Weights of a small GPT-style language model, trained from scratch on English Wikipedia.
Size: 12 layers, 10 heads of 32, MLP 1280 SwiGLU, vocabulary 9078, 25.5M parameters.
Architecture: RMSNorm after each block, rotary positions, no biases in attention or MLP, untied embeddings, normalized queries and keys.
MLP neurons of a small language model. Each row is named by its layer, matrix (gate and up: input weights; down: output weights) and neuron, and shows model dimensions 0-255. Each number is 128 + 32 x the weight over its row's rms, rounded and kept within 0 to 255. Numbers have three digits each. A neuron's up and down rows have the sign that makes its largest values positive.
After each neuron's rows, "fires before" lists the tokens most often just after its 100 highest values on Wikipedia text that the model never trained on.

L2.gate1173:134050189103144131149159135116113167130120125135167148154139132093138145114111101098115130095234104116116143106169127110119108068130101101160149102135174134123136152158129168159110138109161164142116092148144113145168143239127200124140140125137214120134161109125127102129177121111137124105114179130148148150126192169143127197098159100092108134178135159121103120202030079141126131142123115090096078098115122167094147109087182072096096129080187183145144141122125157108118155122127107152043099185180130120149162132133118076137128114104091121107115124119070083110128119141149125172115168132131145158151117088156081176155157152103157110111118122153093154104129134108126147086107140135067121138076100176045124097104135137081143117051092137168186117128088095109107104157142091
L2.up1173:090061084151134161081116137124109127145181161228138125122098097109118080142100156159112135093151134102179176120117117118131109116152205084165125176074099176138140155138091169133088148087127082107143070195068156128178111120100181104155098129148110149123096095113137128118116145089080128131044143119181143134114100071110076156200141140118126055138163116096109172125146075174155119133127141107104107140151151178177149117100152091137077120073093145086146149134084160159131162136152145111145151160137097096172112121113127141178128124120150104140167176159151100121110152117131126161113105172174147090172098119144133132164172142073113130156176146099061155165118094131145160120139107138138047174111130128105146119115159076163093130140101166157111109188200116191167115113134155
L2.down1173:133136130177109108180148143158133167111102072107174138128128098150129141181108131096107072116131158191203154183080099148112119129113188117140130175181172149039106152089127100139155140162119160070096075129097119096116040127116144136111171088065181111126083101118149112113143129103137156114112109188176076099117166099159153098066159155099069092120156094103185135086075137144130115120150077159115123162134097134130132087164185058145146063117149116165159093139121118155134141106174097110123137099141129145117175144166158169164149146130104176169124156134116086160087119169117107148145073125113161146088133116137122117133162117133127139086162037132092112137131164128083154125079122153128093165167142144130059136111174146114115215104115147119151052074123143151068110175077144
fires before: " ", "."

L9.gate981:122148133078157106120078110122189165154118141150118177173139114085173135166134169146135113104143126150143087075118105147134061137105127096095151106150151145136132099089131108147122146141101142168176134100156158129156054195107165167109142113164142144113175108106116134076140137078135129195098150097117136126148156169071136134106124162154117111126132139094093112105096071177069068168129105161124167112145100186146148086084123100102099151174133091144128129140149088108206177126159098157139068111172119137072118147142046153120129137142105132131137102145160193121155098093089129100115108135123154151127100098152145105095121151137120078153170173074102115176126146150105129136088157137192139149110106164132112112151097143142136159126129161090228104116102065142157121160163065
L9.up981:146132156131217050113066102117089139154183137126071116186193099116127120175146135138142144150077139086116122122125142119101120169156111116146124105077056110147181147178095100147146150095079098140083157132133174124081150126175129129130147184153160092129098123108136120044102162143217073091126137084092086110117083081152139101152152087126096149129124175147170168130156098164135153127092160145134090084101104083134160146101038163138132151150099158095136128084090135093163068119078179093137095191124146150167117079133100123112150113133144148161118104108185106074116152114167122172128187114104117077095155148201141128122112112105104198167135124129118138106120174155090087144113153103107161143109113164164132164162094122103161121169128104113100196119088124155128135112099142
L9.down981:190101116188100167086144092183188074062093162101108155147116146160130137091124095119172188080094103164125133079113122125058143101072128099142168169093185189168158139172090132127109097157126121097107155117104154051120145101157187133149139111190138159151212167140137139106103096115132144129088184140126171182131143129092220092063166118189084077127146120124113134137162159137114134141179118164134156045137135100110057126128115122130171136136108079150150130140132118100130121099120119148114165134142159134114100153144133080139135153144081108172146079144077159091091149084095101093112145164146149145160125075119118130144158124115117133070127113083112166094114104111190164133123086138170140153135050148128150132088148145119125064139077078081156137135172167144125157086131119
fires before: " |", " |\n"

L9.gate701:121112077120089137174085171127118143114191152109095162155092102143144129087148125182089146098124175101105114104087148111113152090149061154089165117219137128156158154149094209088098099127183131115136106153087163088123086134147102150141139140108124106134098164117146087126183054114122134069129145085156139136129082122177119117087182168136096208121100144136091098139140109149172154132100160109096112095116092113159074107163121065164168155069091163132112133191139138121160087140149137081137102136109146123067137136097083183134159091111121146201159038102143097152172171178128055152123133168133074080099143122125174122074107141148154146142081145115143129150097129155088114092078155162138123179111154151099069119117133131109076090184090105111081133097131087106134112067167144
L9.up701:150143053112122114135105130177132159144123128101104103144100160173083143020127135170085176123164129127176141130114140123061103177170162140156130106177094080181182156119179109086144134116200167140140191184136114129110191132137085147167161148129149124162089127169153143098156112129150121105133137136131160097125055084129143164116203163130087156111199102168075131106047117114131086160180111119129120139172124105107159127150156114145130129139129176121152158102131112179203112099171102134101126120078147133125146087152131196102141117105170128182143101125095115154149155118143154137051049159166102034172157136118152139119126110087132145124119079152141070121110147115138123121124097092089167145043144147069124138115144125156116084099174092129121104093110070107149111123131133
L9.down701:175128168174089132101141170171140076100129079125048200119089088105075160161119072149171160157122106111152159171179161132124053100109120131119146145138151159140123122101151123154124124092075149118113074164058130145152071160158178172091124172097116100151117115172136110091092131168076120138102141106137124131138122118109163108106126145164116122105073113149131137101091108130079145115070106151162138146164104134145123133045123182111186092124144151138209126143110154152125114150133150183143151129146166165052174147105118157081105128143087079185118118128112144169095075153116146125119139070166181146131116120147149139155083162121115097107129185076163152122154100176127157190059139115124121083118140171133096128174088139089121119145078105115124163063111078168143163108145125
fires before: ".", ".\n\n", ",", " in", " and", "|"

L9.gate935:127155147130127140131104174057136113108143202166094163129123135126149147113123126188148137103069133100105132103112112083106122199092137135118152181137109053166163150125124147178116113118126151164104120144085162160156129103116133170132103136142133172103155079126116121154138147111082135199149118110109121165145088104131174124125089164125084134134119156139108061132179145160141161100153150155120188114111153095160097106097040157158092110100163127141125141096172095155121182092123120123137193064086134062093141078122105112087138169083144160148124137119138122178141151065119132111139072085155143133091194106184170151138047134077129113143170129104056105126095133113181162083101107125116131082145097080099148141168076101095061163126161158135144154128138104148126169201096162
L9.up935:126106155117170100133119106093187160122132077157127071133105156073163157116107123110089122041118115131149145144098110043103126144101083180144126185157148085124168090098154142182115096095130114133126102158148132160145081124123091097098123146168134148119111137141152135130094130161139091139151115090132118188148216121101130107151162157109141098092105089151160073127081136053161116077105134129111102108150158102077158087148142133103158114147169173149168132147091115132131115163166128225146210136091150114069079137095126123107156157116141090104091138099147150181114128102136117135161151100094039141102097118138130180094130119062122110104160137163106145087105175160154203112134087129119132118141128151127143137108130064101125063149097167071111108181142089097075127114186067
L9.down935:117072120091137115145118127147096142123123135120106104091127088080107106090144099091147122159119154066165150135153137200141079114113170097119195071135151132082114124171119080112113148200126138135161205107158043184148155119145083107122154164098090087107137087094113120171104196124129144101127130168109131126111107130165080179114212138078095164090128109133129135143156130117092154171080132140186133116119089183152120105090125126155119138077095092183106081068107135189116126160160148122108183104135161147145139052158151149165161070104116168135105119174189175139137083143150104150111115087080132163187091188135142152091150131111142145183166144104100144133113141141122090176191120132177195119130163115149109071015216172167139106143117109116156112151105123160118140113094143
fires before: "\n", " (", ";", " ", " |", ","

L9.gate419:183201076138124162149069104079086135146190151164058172184107121135127126134161112183148076082130095026110166050113094139083087140123125093085093143184152128163175140121147155077139103067174131161132123099111190113146181147099164137120114142095152130106115160157127148095172113164153142107123123138117056109117174154100135097077147180165052157103129153154183118064098130165124130126155126179135111095128050109157076121077092050093119078140093157100166133171138091092122133167100098112071136087091127073157106167175138142112156112130131117130153083105099146104116135105132107108101124123124125134124142133121171149117138138149119066138159190169170109122132138158104087122148111148133143157139112088127106105151116144078117104136090159128161100133160135061115106125147193
L9.up419:179226093137199076104161115101123120123136105140085107159150139151138167058187137155112169206165140163079129172135167145084113094132170147158149051146187139091155158099127159122101148129073107151111154054135161122118111134175144149140193117117069085113084195131112112105108139106206151089120113127215159146140108145117152159103148107148107112175124069134125128156149127151091118101112175080139159122111148128158135136102112078131132148112119181138143115069049145101168169185100168138117124174140104148098084097099141115156136134079145148138151077079116098130123136110129162134173085104157164078104126186148114143191111119150060102192155164131131124117082073083116150151105167142108139158141048082074102159139108115116171135116221142139141136114107121123122135162113131
L9.down419:203110092139109170159111123117146124157151140098130067156166143057091146117151062135169099150066071090133094088209180095125102130102069077128108135119125105136129141142177138124185109116070127116153129152134139153115162101100119163130133152093122067072085159054179180081183122130121165098138154116139173229123101109112124087076080144131074130160117134172129156077167163078110168103173148158119115134140153129111155144175154116092142125151122141136100111098086103097085099135165162135120148132169165128087127139088161111148132055154129083225116083156157142143098116107159107099092146237100093120138145117099143167137168132134145112084161152114086127141134107117131142092097111165145136161108115112115169146132099111157179164165122085139134107193141097097093116118147122
fires before: " in", ")", ".", ")\n\n", ","

L6.gate467:196131159085121109196124144153134214186138121116089131142136088108146189126137193186088107087118139106104125091130213151130096126124144124162147182123139194091137116111133167129130085134112121126132204091159158160154125156100144099134103110138142083098158088081116129160101133116102125091141088157109115141172099101124114128086120198186099167170117157162134140165095121114161157121114197133184157071140153118121099126099141024140099160164119197109109133108102105146094129075073120110123114068084186136150116176177148126148115128144168101111183123128121203164136196136142124133102157155118115121109111132092129113123141155138120100154123146091189126158132164084073179162137172147105105140167162115164100122157122168174173124142166103133145188145108143098113137184151115
L6.up467:133080114093168147147086177082143087116122094154046176192127142132154168121140135188105107131145158073110148128071161109112093173181139140171094115158135165152137116119163151140096151167119104115136174158178193210061181130109194112223139107118141136129100141155169159095107119148122178079152132108130118144120140162161119165128098135130151077118127151149124159133079126184108085104137205103148076064161112131134142083101078140126175135111067174097156172065152145173149116087108079087093090126112124125095154148112140115104133139191130153130135080126129117121061087137100142127105115159130122117086079141114163099115131085130150142187150156195138112117101120077094101113145132121073165170123141142160111170111110157085088139075167132090116160089156148111161176085129136
L6.down467:148133083113164133113136083128118140163098112169124163103133089128129148104126136103119102141144115127165141098196159138091148133133123111114106142102126087104123138196184167064130069089123120115129151098198089178136137128113113121104092185157139098120122129094148135100191189158124157107149157117167108189139081104112109143160130096157067137172169189109144088102165115169103186095120110171144138092198177103120146147154115068102140114094116203143157142183120104112122122184086081146148145068130104132121117137114113085122135113077029107131149075094159129128088111130120125143086140120137113165169185142091120057154126105209129095100198200119128122139081115157034146180161104123093139158161104171165170088171111152090170130086135135151138172119125165114096149174227111
fires before: ".", " in", " ft", " m", "0", "×"

L7.gate578:092117141093124121137076193078055127148110136151143113134129146132119070119171133149144141163146113108111112136182121167123143149179160132172156198134138134166092088116077133104138110149165135143121128150139100103171147104085136164116128140134113093122099080145091103112125130120117137092102128127111112143128079114095115136096112118169084097116103105096133160174128138119189082142122164116204176114167120088136132089078153158137078117049150078092082064130141110146076109092147109118129147116149101127092128138088151127012115115125186101154204149040150104101160113064099105100115112131137106104105106106111136159147115176076066124192163127092110137114100105129125103152108143121091103142112102133149159137072109153037136130149113117189115188167131180144212128097113098
L7.up578:077069136070191124111139109104122081181098148133095129144165071118177060159134123135144083165089115150098187099110145112117169112111130120140079124147051101152139126107132103178146124079133078192187140170132115091107168164118138191130102120185118109182155071112142090117147107116128147118181127126096115175123130080112150136187128114103174139140154114118135112123129127052105083082082127137159100148131140137130125133089123189169102150114081118113129099166186118148140069119128138109159152081173113000086156107121073076099102105123109089154172151126126115136129099085125154124127108132142085192074119113148098116145157137084108118098195166165146110094102172088104124155134123116109110139147121133102102160111129119122100119186135136166144164177173189123112123174060088
L7.down578:097101119050077116112140137201149135101079177169125096050158173134110140145173165117149099165122158133161050163118142138164165182162114099095095130121099087182128090182104141113096097152117112106152168174136070096115111106148179141139104181149105182199148099095129182148129121139150122092141089121200170142173144145123078125125177167158102139115141115080104156180141091130106113181151173142169126137119123097132114150067128139179117118123102111118094154114133053125098181174136144123080183082105134192097148122157165119101049117110136132136148138134116132087125118117091135186099153144078141110208143163115128155073184076116172130132140116073089144150138138159130113146069155113097127105144084113117175071141099071095184132085088103152130085179137145136123114143129090
fires before: "0", ","

L2.gate451:114108125111138125099054183081091117139083151135150123088102053086185107129114118158100086131116102078120148104140141111180092130172196107189143101133135095099107164130172095135081110137140126161116063128116183143121140128126139111093124112153082186190141169157087110103108126099179131132107103094143171130170145105075111150144165141081190096076128115158104057165112159094184156096170172114101089110131086105080130091118125201104100158118119110171130095125158167102155100110154178145143054129134155147164099152117057061187087173137145126100125108156162094132118068107148135203102094153176131133084124089176119146125130147111094096143159138153145116074122145094125127085106141079114137095113172169118127096145106151161119126117085138096120150120105081110148133104138117
L2.up451:139094162090123100139131190145153188070152118077133160104143089105172038153066099155137185111063090182132069136212145154115085111171174119143128164110107179080087201092128052161070131130119133137114174154083154109168113174107168124181106139132146130142107169086089170113148163103155124109104104133109124145091147135129071135054129149126166157145103141094121167134129103060139134130103138066153166151092111147137136139068155117131094150076120033163132119142137133186126150130153160100155112177157139141165137113141122110129093120146106142159128131118154134142125091120109102088106101112135158096143187149126130172121125097131113111108141158128197135116107124143121148174123152142080080158126192076135114183088082120195074148165181150184143109155105146131089046151103114
L2.down451:147117174148034087175077133118114160070111116188099089103131164176135136106090096106156118139144163184093186158151134130133168182099142102088118168101085174082106160130069095146168123133130137121099107153146113091137082175126142071082135167117157134138135117127142159098154106084101167129168093160072125111155148178198149094114115130152074139167150091129104096075124165162135143136110087103132122106118148126091076084153136101145122090125122118104199127112160097168143161135131181156145149151131094153113135168132128048079143105135160148136086159090154119124051130138080133170097104101165123130136127095212156178139177138133093179102138129151141087109168186122128153112123172107128126169157132120110130166158134109177150115141061110140107128100110091137157114159074106
fires before: " |", ".", ";", ",", " "

L9.gate962:086060112106135125177092172105103135122160151194119135065123135140063079090119120144123168118126125140176058117121153126107105127173147143130114128110123120137064104114061144120100142086181141100144136178129149070106155135075065156118074110132123123135091080136092140137124156105109081112101139155177116141136123138104143129140169145119090122113081103107105095175130133085142113120073102105157196083148127153138094094079116145155097140099138148122135132127109111126041135126128133110128155147166120122101126077131133113085052050144133100117156079077101109041123167112175114057078123192125109137144147138119178056099076129086145073079147148105103115179109161071137142115115113074098122137110115110124135096118158140110204114106107135201135140142124130077156071080078177
L9.up962:122116107127133091125162109056081117137064053149117121117171149088142117144136132117109145209091080134110176127134144114099142130168169125101109065145138117166140194118134084113144117164093093159138128122146076118076149167103160098096138138160106135114030174185209097131149126126145128109113146090154090118169169120100083143130164104143152091127126122070162155138109155146139084098138175150105094093146120136103106102069144174147141125110030080130144108108046161163144178192149133154146154071183120084139143102097052133101163048112058112148177085112122102097113146102129135124104161037214115169105143085115113168153122164110078127089120157163131083111107125096092126137139101138135058158079118157122134138136111165114109139105157118122093149175158205172158085161125133
L9.down962:162171048145114202125167144116140119087101156132183091106135139130091154112128131139119091124117134118139087141112140205100139177153111115078117183106228137117168144177142128088150147116168105117203107148194117096110153120176108164179101115142120200177135183136104109118166080146149153144164135078151107114144102120117154167138167046083101158195118136098061122120084097120156182061124163152168124156092190130081145162176135101149159126112122104167123119120116066158088168159120131093158142098138087095099129151136152046084101135069198098111151155124139105105120144153116080135108181158162108104137144149101106138118165088181167112119135122085189143109135098128083135124085151127137158131084124082098137101125117161129173152114123115138162136130149160171179075083104121
fires before: "0", ",", "00", " m"

L9.gate745:148126176107129159089120164152134130177136127097117136050099116144149105088073139074093067080190083118130138130095131107141099076099136116167112132127124138124153153075099156145113080194124167160166111160144146132141103157157137107127159111168135157111142136151118127132187115118106133154091084129106162140172128255074126115153154170165152146126124178047141135150169107101140122126066101124132140115146098149131134089067136093168177139087145133187105072089065170080133131141166126147154121098128135143113096135118115170026135092183095162114160103121166149149114129152153053075122088185135119135110093053147211072123146182115133092138154130139152114132158159172092123163130134161150126204082114178161091156132145152136073094081120117147129180149143149120140139152150118
L9.up745:163130144130148117128082164079098100103149142134188099152148088042107130135092134156132165158122067093124143137144065136136109151165182090154176078118174104163120154121115226096093138144169172102081139091108070098142170150131192107143124082149155128137090104140160144130100105069140120091048124084113117053124181112137115097116148157120080122127143118132143155148158104202138089126106103102106170110105112152132118140140085105136127121092124127081143076091113187191190128182130112161130106145174133165076198082121115120092114073101086135106127102176157130129132148182116101108129124128122086059180159096142120161106101113135103146130153109157131137125102143120089092152091165159126086152103126147074149148134117138135191100146158126078159139097107156138169125120089038
L9.down745:150077136135145133159121098138090170112111126137096139186090135160134108034118121121182158116117121165120120111129155125167122143079149097079153096100150093157195107150140132120132106158148114172127070109125133067135102124123157100135115108109200127122145157157140168115136162132124091137110129157111111114136183188091133139098122135125136080095112145132171090155155128121150083126175144138083126074129113153153095120106108131212170127160118144141134126125159114142132116069103137087123126088083167114138081162144079121051125132113123120143111147120147219175102083092229103068113159109165137122156113159081134112160146166146133114138145138120148184121056136100107149144090185160168136148108157107162111118201128163107150109186067122084144074103149151129101135146145079
fires before: " |", " |\n", "|---|---|---|---|---|---|\n", "|---|---|---|---", "|"

L2.gate951:122184152137143177152140162121144115134147116117156140095087195085144127167149115097084110105107106161143093093140094157107109127099165215050080178105147095136156124099132115111104121192157138160129106141089155127122102116147129148136173109124160133091151120052118178201145143128120235172111190129125169137142126050117164132132150166139078169088112186172085153147094142106144119181137130138130083150100105117101115116120097129185115104125085098159165139129105054121141101115125086075065145133128040088125093094107130177150117154151102119101094161119103164106157125169129099131109204103166153138149174107131108154130122150143142101133138077135144129163165170113148095051120107143146088147134151139127137105100153142061087190130112173171160076094152111113141143113129135
L2.up951:151112126162136122146083136125094042082144073134077138145058152200194141132155146129148101128158151098125124107106096164109133125097092183086141111130105055157116110130138083094113118153100140105084107133162215132060146136122096091111105116133132129065149116125093096127166173093111120180084079170147094145145113149119147124109120085114110175142125076106139114152166158154155115169132116109146146122156096148174125108126129059162085196062089106091135128067193138113191115088156121138122131121120155161087125117106080128155117089074051142068100169137082155130158172164111156126124105157135117148104107120164120082138115105177139070155156129124137143131133181203117141114139185130129130134123110148113171123161117185112124114118115095099166101161087197111150088143113196
L2.down951:158083153156095071121123153113137131153116109102095131134102122163094183142152088146097133145073115096108111114120091105124196152074138078125126107076067092106096106141166166168196146099060139117143075080139085118146129153163135059036147132124053122153168135209157101131096128071093082132136111102073189180134117168137155065110123163120153108150080110119138117096080170131112149151117162148156050158173089101197117121098147150174141135150134178102156160149172117127070127136077118149136140108135119168136144156109098137115119124187142131125132102148090120101095131123048129142073135110126105058140106167116127143126157152170071126107144112154146151132154098106123149148152156083120129104124162136106125141143127109085100087159143143154122141084119106128129101114174119
fires before: "20", "19"

L9.gate773:150088116126172105122148155074148123203184138114149098166132101122184084114104137115092050053158116135152125090039114147148078108130170133158160149169139078180152121128170141155103195172142138127157107091123161126123100137143173098113165081160170128112141130124136132161151131102115118145106161141152132132121166174010134087104106193129149181114077157130111126118083135175149072166095102130139167177107088197105106113196107118154152182074112097133134091092126140115156197094106108099148128134094148150183107125143124089134101095099111118140173098077129177157202136116105128177102146192141141126156108090137161142138123193095089068111156176136089131117137135130094122164081086132107101134169132129100152176056165165105115127150144097164160110123157113184122088147117088
L9.up773:134097123109163113097174123092177112209151137076138108168131094118195064094104140128088108062167114183164150135092130127150067114129149100148103146096115129165172136140153129145112198155116149111151197128146171113141113160143197115091123104153172171110142149208118111106089135113092098117110172160135147158071174179049151095133171147109148189124091142160103154131108128175138084149124104144102191163138084176110099192187124110136124193077138111139132100109127117107150169119094077151166053148127164147132111117134096061150074110105126155085159134101086186149200133148125094133097126110114127122175103135180103128124170176155123077137132139146086133148164108155082164125123106145139099150139148111081121143083169169167129160121144084114126119165176117150102104146159064
L9.down773:131104120154158157163101105161109141179083167090137161057121175175141077139157097145125180189158145115136159152148122175130135128148114138126142110106112141111115077123099125138149128135118081127125164167173138142117079153151165101170095186111122125168122178067140161146035121154083120177130118150076164161098184130135119169142103078178093097073131119113137188117140124114207168160184161111126133110130104104135120134123116160161152145126169128082184156163137120122117143172087137130133097160135090172135152084134137105133120140127114105101108104214101126141135141156129151107120139147143094136170146180154102140157155105111092108090106142173170141167093162132140122131141150187122137160120099019164107079140143144137153144126066129066142193104117131138141170158151094
fires before: " |", " |\n", "|---|---|---|---|---|---|\n"

L6.gate765:096100116135134125072053148084129126101146118133058175160084147129120167169107167166120195123130098155122134134105071110138121134133081190154165165109122092149131117110124127110159135081159167154106086094091160089102150079135090136174134130168084094126128099056126138104148114098127100113084183143152109105105121107117093122140086140149107110091164110124110070114184137159113126108128191098135111115044157149091091140141151137117094164104120138148119090103196130153168143130204150151167105120133145092142184082120144154153119172076132069093144168125139167113157092026184209149150119221146100156205141101102153181125151133106078157138181134097116095130102139149181142126145160177157177138084183185110128153166147091137076096073122155073161117102096118125171179116101120
L6.up765:112094207154118175143109159118162104156138147137104181161172148064168137153148097171197124126172180114109129122164153096149161104084108144077173160164137064132133079162052132096101108061218109183130140104136145159157087175119150172162146174164116144207128096138125141151127126139123132107185123146095129098149135189151142153142146115152107129099128112151120190119140094155157096137088122133088192134092125145105129174149142111120082159087109171119094079142132127128099086097121130137175133117064134185139119170060156081113138111032129082110084158077120173133162115130148160149159094155115125172119081072094127083066125121122081135157158162110087111152141133098101156128105146141140107133113054204108124133098109165178129171086079131141155138156115152137080094085161065
L6.down765:134130085037158096120121114131128124150130095128132132111115126140081168135129121187088179154130117158125118183123089137117113118104126093117133131157175145101176101113144134155139152173132094117130138094139127120105144049165109160175137144146125129151095111082184187079059100197083088136117131133198185108135108168152160037116160113106149121115192144083131095133162089137100136142130125105129134092105095141143139120171111147122129079156130131136140102139098110166153104142171152101144114128197139132169042096149162144103081192098078123103120101226186114041101155127151099098139193074096094119124108150114119166112076104145097137123132080104147073112134127087171161104120114135134102191134095078185068146123179087161054125158121111136153111136169157098116121126132091
fires before: " |", "}", " (", " \""

L2.gate1263:124136089148162101119133108179091112194100144102155096102094166098133143098157128112137146119127022092145094106052138101105090126142099128130117135165133193139105144128107125181148166207143102141138097168074168124139131144122100117116173124149146126166166127096178152158111177152087168159087145070102126153121127143090143073107134087118121114152079120126114191169096119105097096156146098080178097081103148154210123122122152115130101084107131152108155108084139046110107067139118107128106157177121134119083192146159102146136081160162099081057114066108141114121138083070138138091107099130141081147148124107155098175148120145150141060106148072113167112146113092172147076120099156105160126196111181133132085113150093173097089169150086168118136107110148123136123195113097096
L2.up1263:165106125102142139145114114103138113184093132132159132151065128157134125146134136058112156131090079110064133107123115139097110116059159152153119187095105161113150094128066157152149148124119123109125166153103122127121129134129159126135174065151152114121171111113182154086079189127171176109104120138139140092129109157098093082137142148134177150077145061153103106178106146120073070088144186105116156104135123084159154134104146124109143141113152136205160058093150074192115066141118125133136110120165152129099175178051063051119115105093111146064139107116143102108067125100130114129104117128115067120128088112135160119138146105066158121124123130150171136181216171150138068158067184111116090153129095154145094112153133110138127150139058150047123181100141142151157144102161115
L2.down1263:177128117123113152147122129136111164119177116165110180158160130118103175121166136144111097118075086136138135067129111117088126117153167123077108085093117151120118118117124126192122125129134119139160143123140150130152165137116127129117123118136088160071156145157255095136148153084111078099125109131085180118082078089140149191144116134138105130120156145111125148191097133138153111117124141105111045147088183109173111142145077163119101124156138158100096138095085102142069116075150155131160117132161148099129095115126101156076089121148134130149132153158101164145111114154114157160132125122116154119148103175141157160169133131125166129139154141175169136186126106134101068147068151142147119154123110139154094106088089138170109111102038122124128098102169126117165098140111139
fires before: "19", "20"

L2.gate1032:080107148072105150134192156130110112104110129118079120121168136120108138125072169176137083124185106084116097107054133138160142091123114201080147183110187138149115123119139171161172141178146143134165106127148067168134113145170103120131118126090152140149113134129185125138107105163111144081100150114151115147133143153086176144100150108165108079153118116123044165128117118127141044133178168114128164154118183128032101138073194048142156172126157115100150158115091106145080074082091159092119129180137100114086092080121120108183116152114176045133075144181132081110158116097129089154119117125169106123097094080137199129081135189157132089167164121065094097091126105118131133190129106101154091207147118127124125132123150127121102141125115138090175168144102077118153110090140111
L2.up1032:126152109073131162173104169113168149077145143083093131121065130128163083129105135113089152054154168111123089073135089090087115078149101149075102137082112152122125072114147103124077086120166126148133130163138087070126063129107119187173068159153144171087136142065110098133165160130135202166130151083150156048075123122105153131110153125072138122117123132149111155154132089141173079173140094166146155137143112179125103159135206092153114220147115096182146185088115112124142095105183103066077158141140163116140083095106125121144129095093095146145175121122075081151111144093146123137122080087158131117106173106159083094113110135136088080122124094130082183167154143160118139083119107132152115100117165119108209121100180092178086182126081105114157072138134108155110097042129128
L2.down1032:056148140156131139139124153114071145176105151111084082122054094150147104112091110089093087143143103105092112154152130175121136066205210109159070193106109111138128127082116108133067098137131132111082086145136144174130154140057088100149115099142127071097165118098117105110164126127155183074175077058119115083180160161167166142137156105112070124100118128216144118152108145077168161115146142158128144094132162127132072119158159165154095134080152159088100149101091155132136083133104137164150111174103164115081118170129130157126150091141124062166125179122113132174124101120079161093145117077078117209140162105166101114107148079104126121168134159144145099151158170145165180124146170135130150120099108103114143151063140124104087159067175171102092142129143162157138099153099150
fires before: " |", ":", " votes", " "

L9.gate945:149089131078106124139157126091138183127158125144134163191111137130116093155122155227108098121176110077085139150117119170193177136089162128120144097118174092131135077099116125137096154083073123175187130149130065097128130197093128112153152130098153132112177120161191112100162098105058078095093084117157117127135105180137083149100235137142120138054106153125084142086116090156119078147140121145068085115088146158164117094069154082131160101099138100152096092096082146173133075166137161163067136105157102129115055129117109155095126129185130083083152110108119143144124117132107128143115084151090152070143096078140109125142075221135119136086149135077127165171162173123119132089085123117056090143155179187086085130143195094119096095169141160176146142108140122176135130167126127
L9.up945:164095065110128114102192081157107124065092116139131160128112165189117162130147122126104115172186146183098134114110145082081098092140127094146124146108135119131105157101114139155157143111117100132122118133132106105164202133115137153082150097151136083181142206166102163139087135219118105107073177152183132103129155123118125124117144142206138098152186093146140155110158100153144154107153111112109161134102166102155147154125172156120149107103099097157139165087171177161154129179091116132123147091133057095148107119150148127159085165142183164070089153146155113085142160108177124133120143156113159130122084107114107188159135098165163134167156070057086120114106127121200177043127161107133175154137085105109156149144153137097190125136130127105137170147131130144079167178125083
L9.down945:086132221121095186139142156144148116130151132125189152129096070134091133159090098128115157162145105120132132113135104143146160162179139129094162154168136172171146075163073126100109077119106124099126147212121115132103118133087132081094083113124148129090067101169136138131113097050107112120099079175092185112128121040141111111120177083110115170099095072137136115085103099145101115169108150122206117087087147106111168092164105060136180106146180129134138154054146145105127140130145147074100130117184107094096162111057123154107116170188162117120132082144099120190133086186129144134129135087137199106092140136100172084135150129124113163094088172129141103152122110075116114176141096114117166112092181115124175161167159078137102118146086199148072104194123129140120183108160082
fires before: " the", " ", " a"

L7.gate1132:114102170147139141140169198105155158142163134143111160108099147116096140122157100172113133088169087117177133147141109148172126135174175115100167153120162179174079102160118085131120121077116117154187176164102088077183175133111101143110131112133156122115131169157102155036126190101086155155053111160160161085096166096110164145092133161132148137100103056122133114164126187164178124114110088123120146170048124093190130148173124087127156121087111143153083128050168129126149086136089120155059145161105084174140113088141130228085135185165157107133127132095066124153174115083130110154116123087044155088169123095105123118094161161144117127129117121124127042107103116122160158121114130086057071156057104141075177155097170080126120161137124141181123120147108110119110098114147084
L7.up1132:160084171111142168096154131141158159094172151134131073134108110110076126165110184202183123142160025145125177095107155133144080088127125105063074092148206157163154116117095091129123193067074128079080146109150136116164078161159166098114173173088152142105131104133100044052123124109167125136083129106135083102112132114110133102115135152158154144165097044156127142136141112150142154124120155113124086080108136121141091156209138101165113062069161063152145155115129159116130102158128123115128159124125129118108126105140090180174123143129123079155143140093129136126180128140122130160105126137096068113155158129139166132098144154101148153136108066056138118161145126113119143070086157201135185124123120072083166145120173114119177126170138131118124110169105119127131147076138103
L7.down1132:118126132127127122149075135109153078142130152178099101148110099107155161142127103182130125105163136052150185235080125092155105168121172139062171098179154122135150143134112115148089127139055133122130127163079063144139124158116099141067175140151142181118126156124118083119090136137096059127072110150161106126169113116188154108114122100142123118112117067084148059149087115135106095135088111071105132153109144140130157131100134179166187164122187144092121150175145167110090150139104090180163157113173084104132121112160128118101119168130149126136181131072098095164165099150165178152158169207148166121152157055099114085094150145174130157083126139163123112111145142138125200059107166156080096094177175129127061135145156111173151150104174248157093115127153124146145089153130101
fires before: " ", " the", " addition"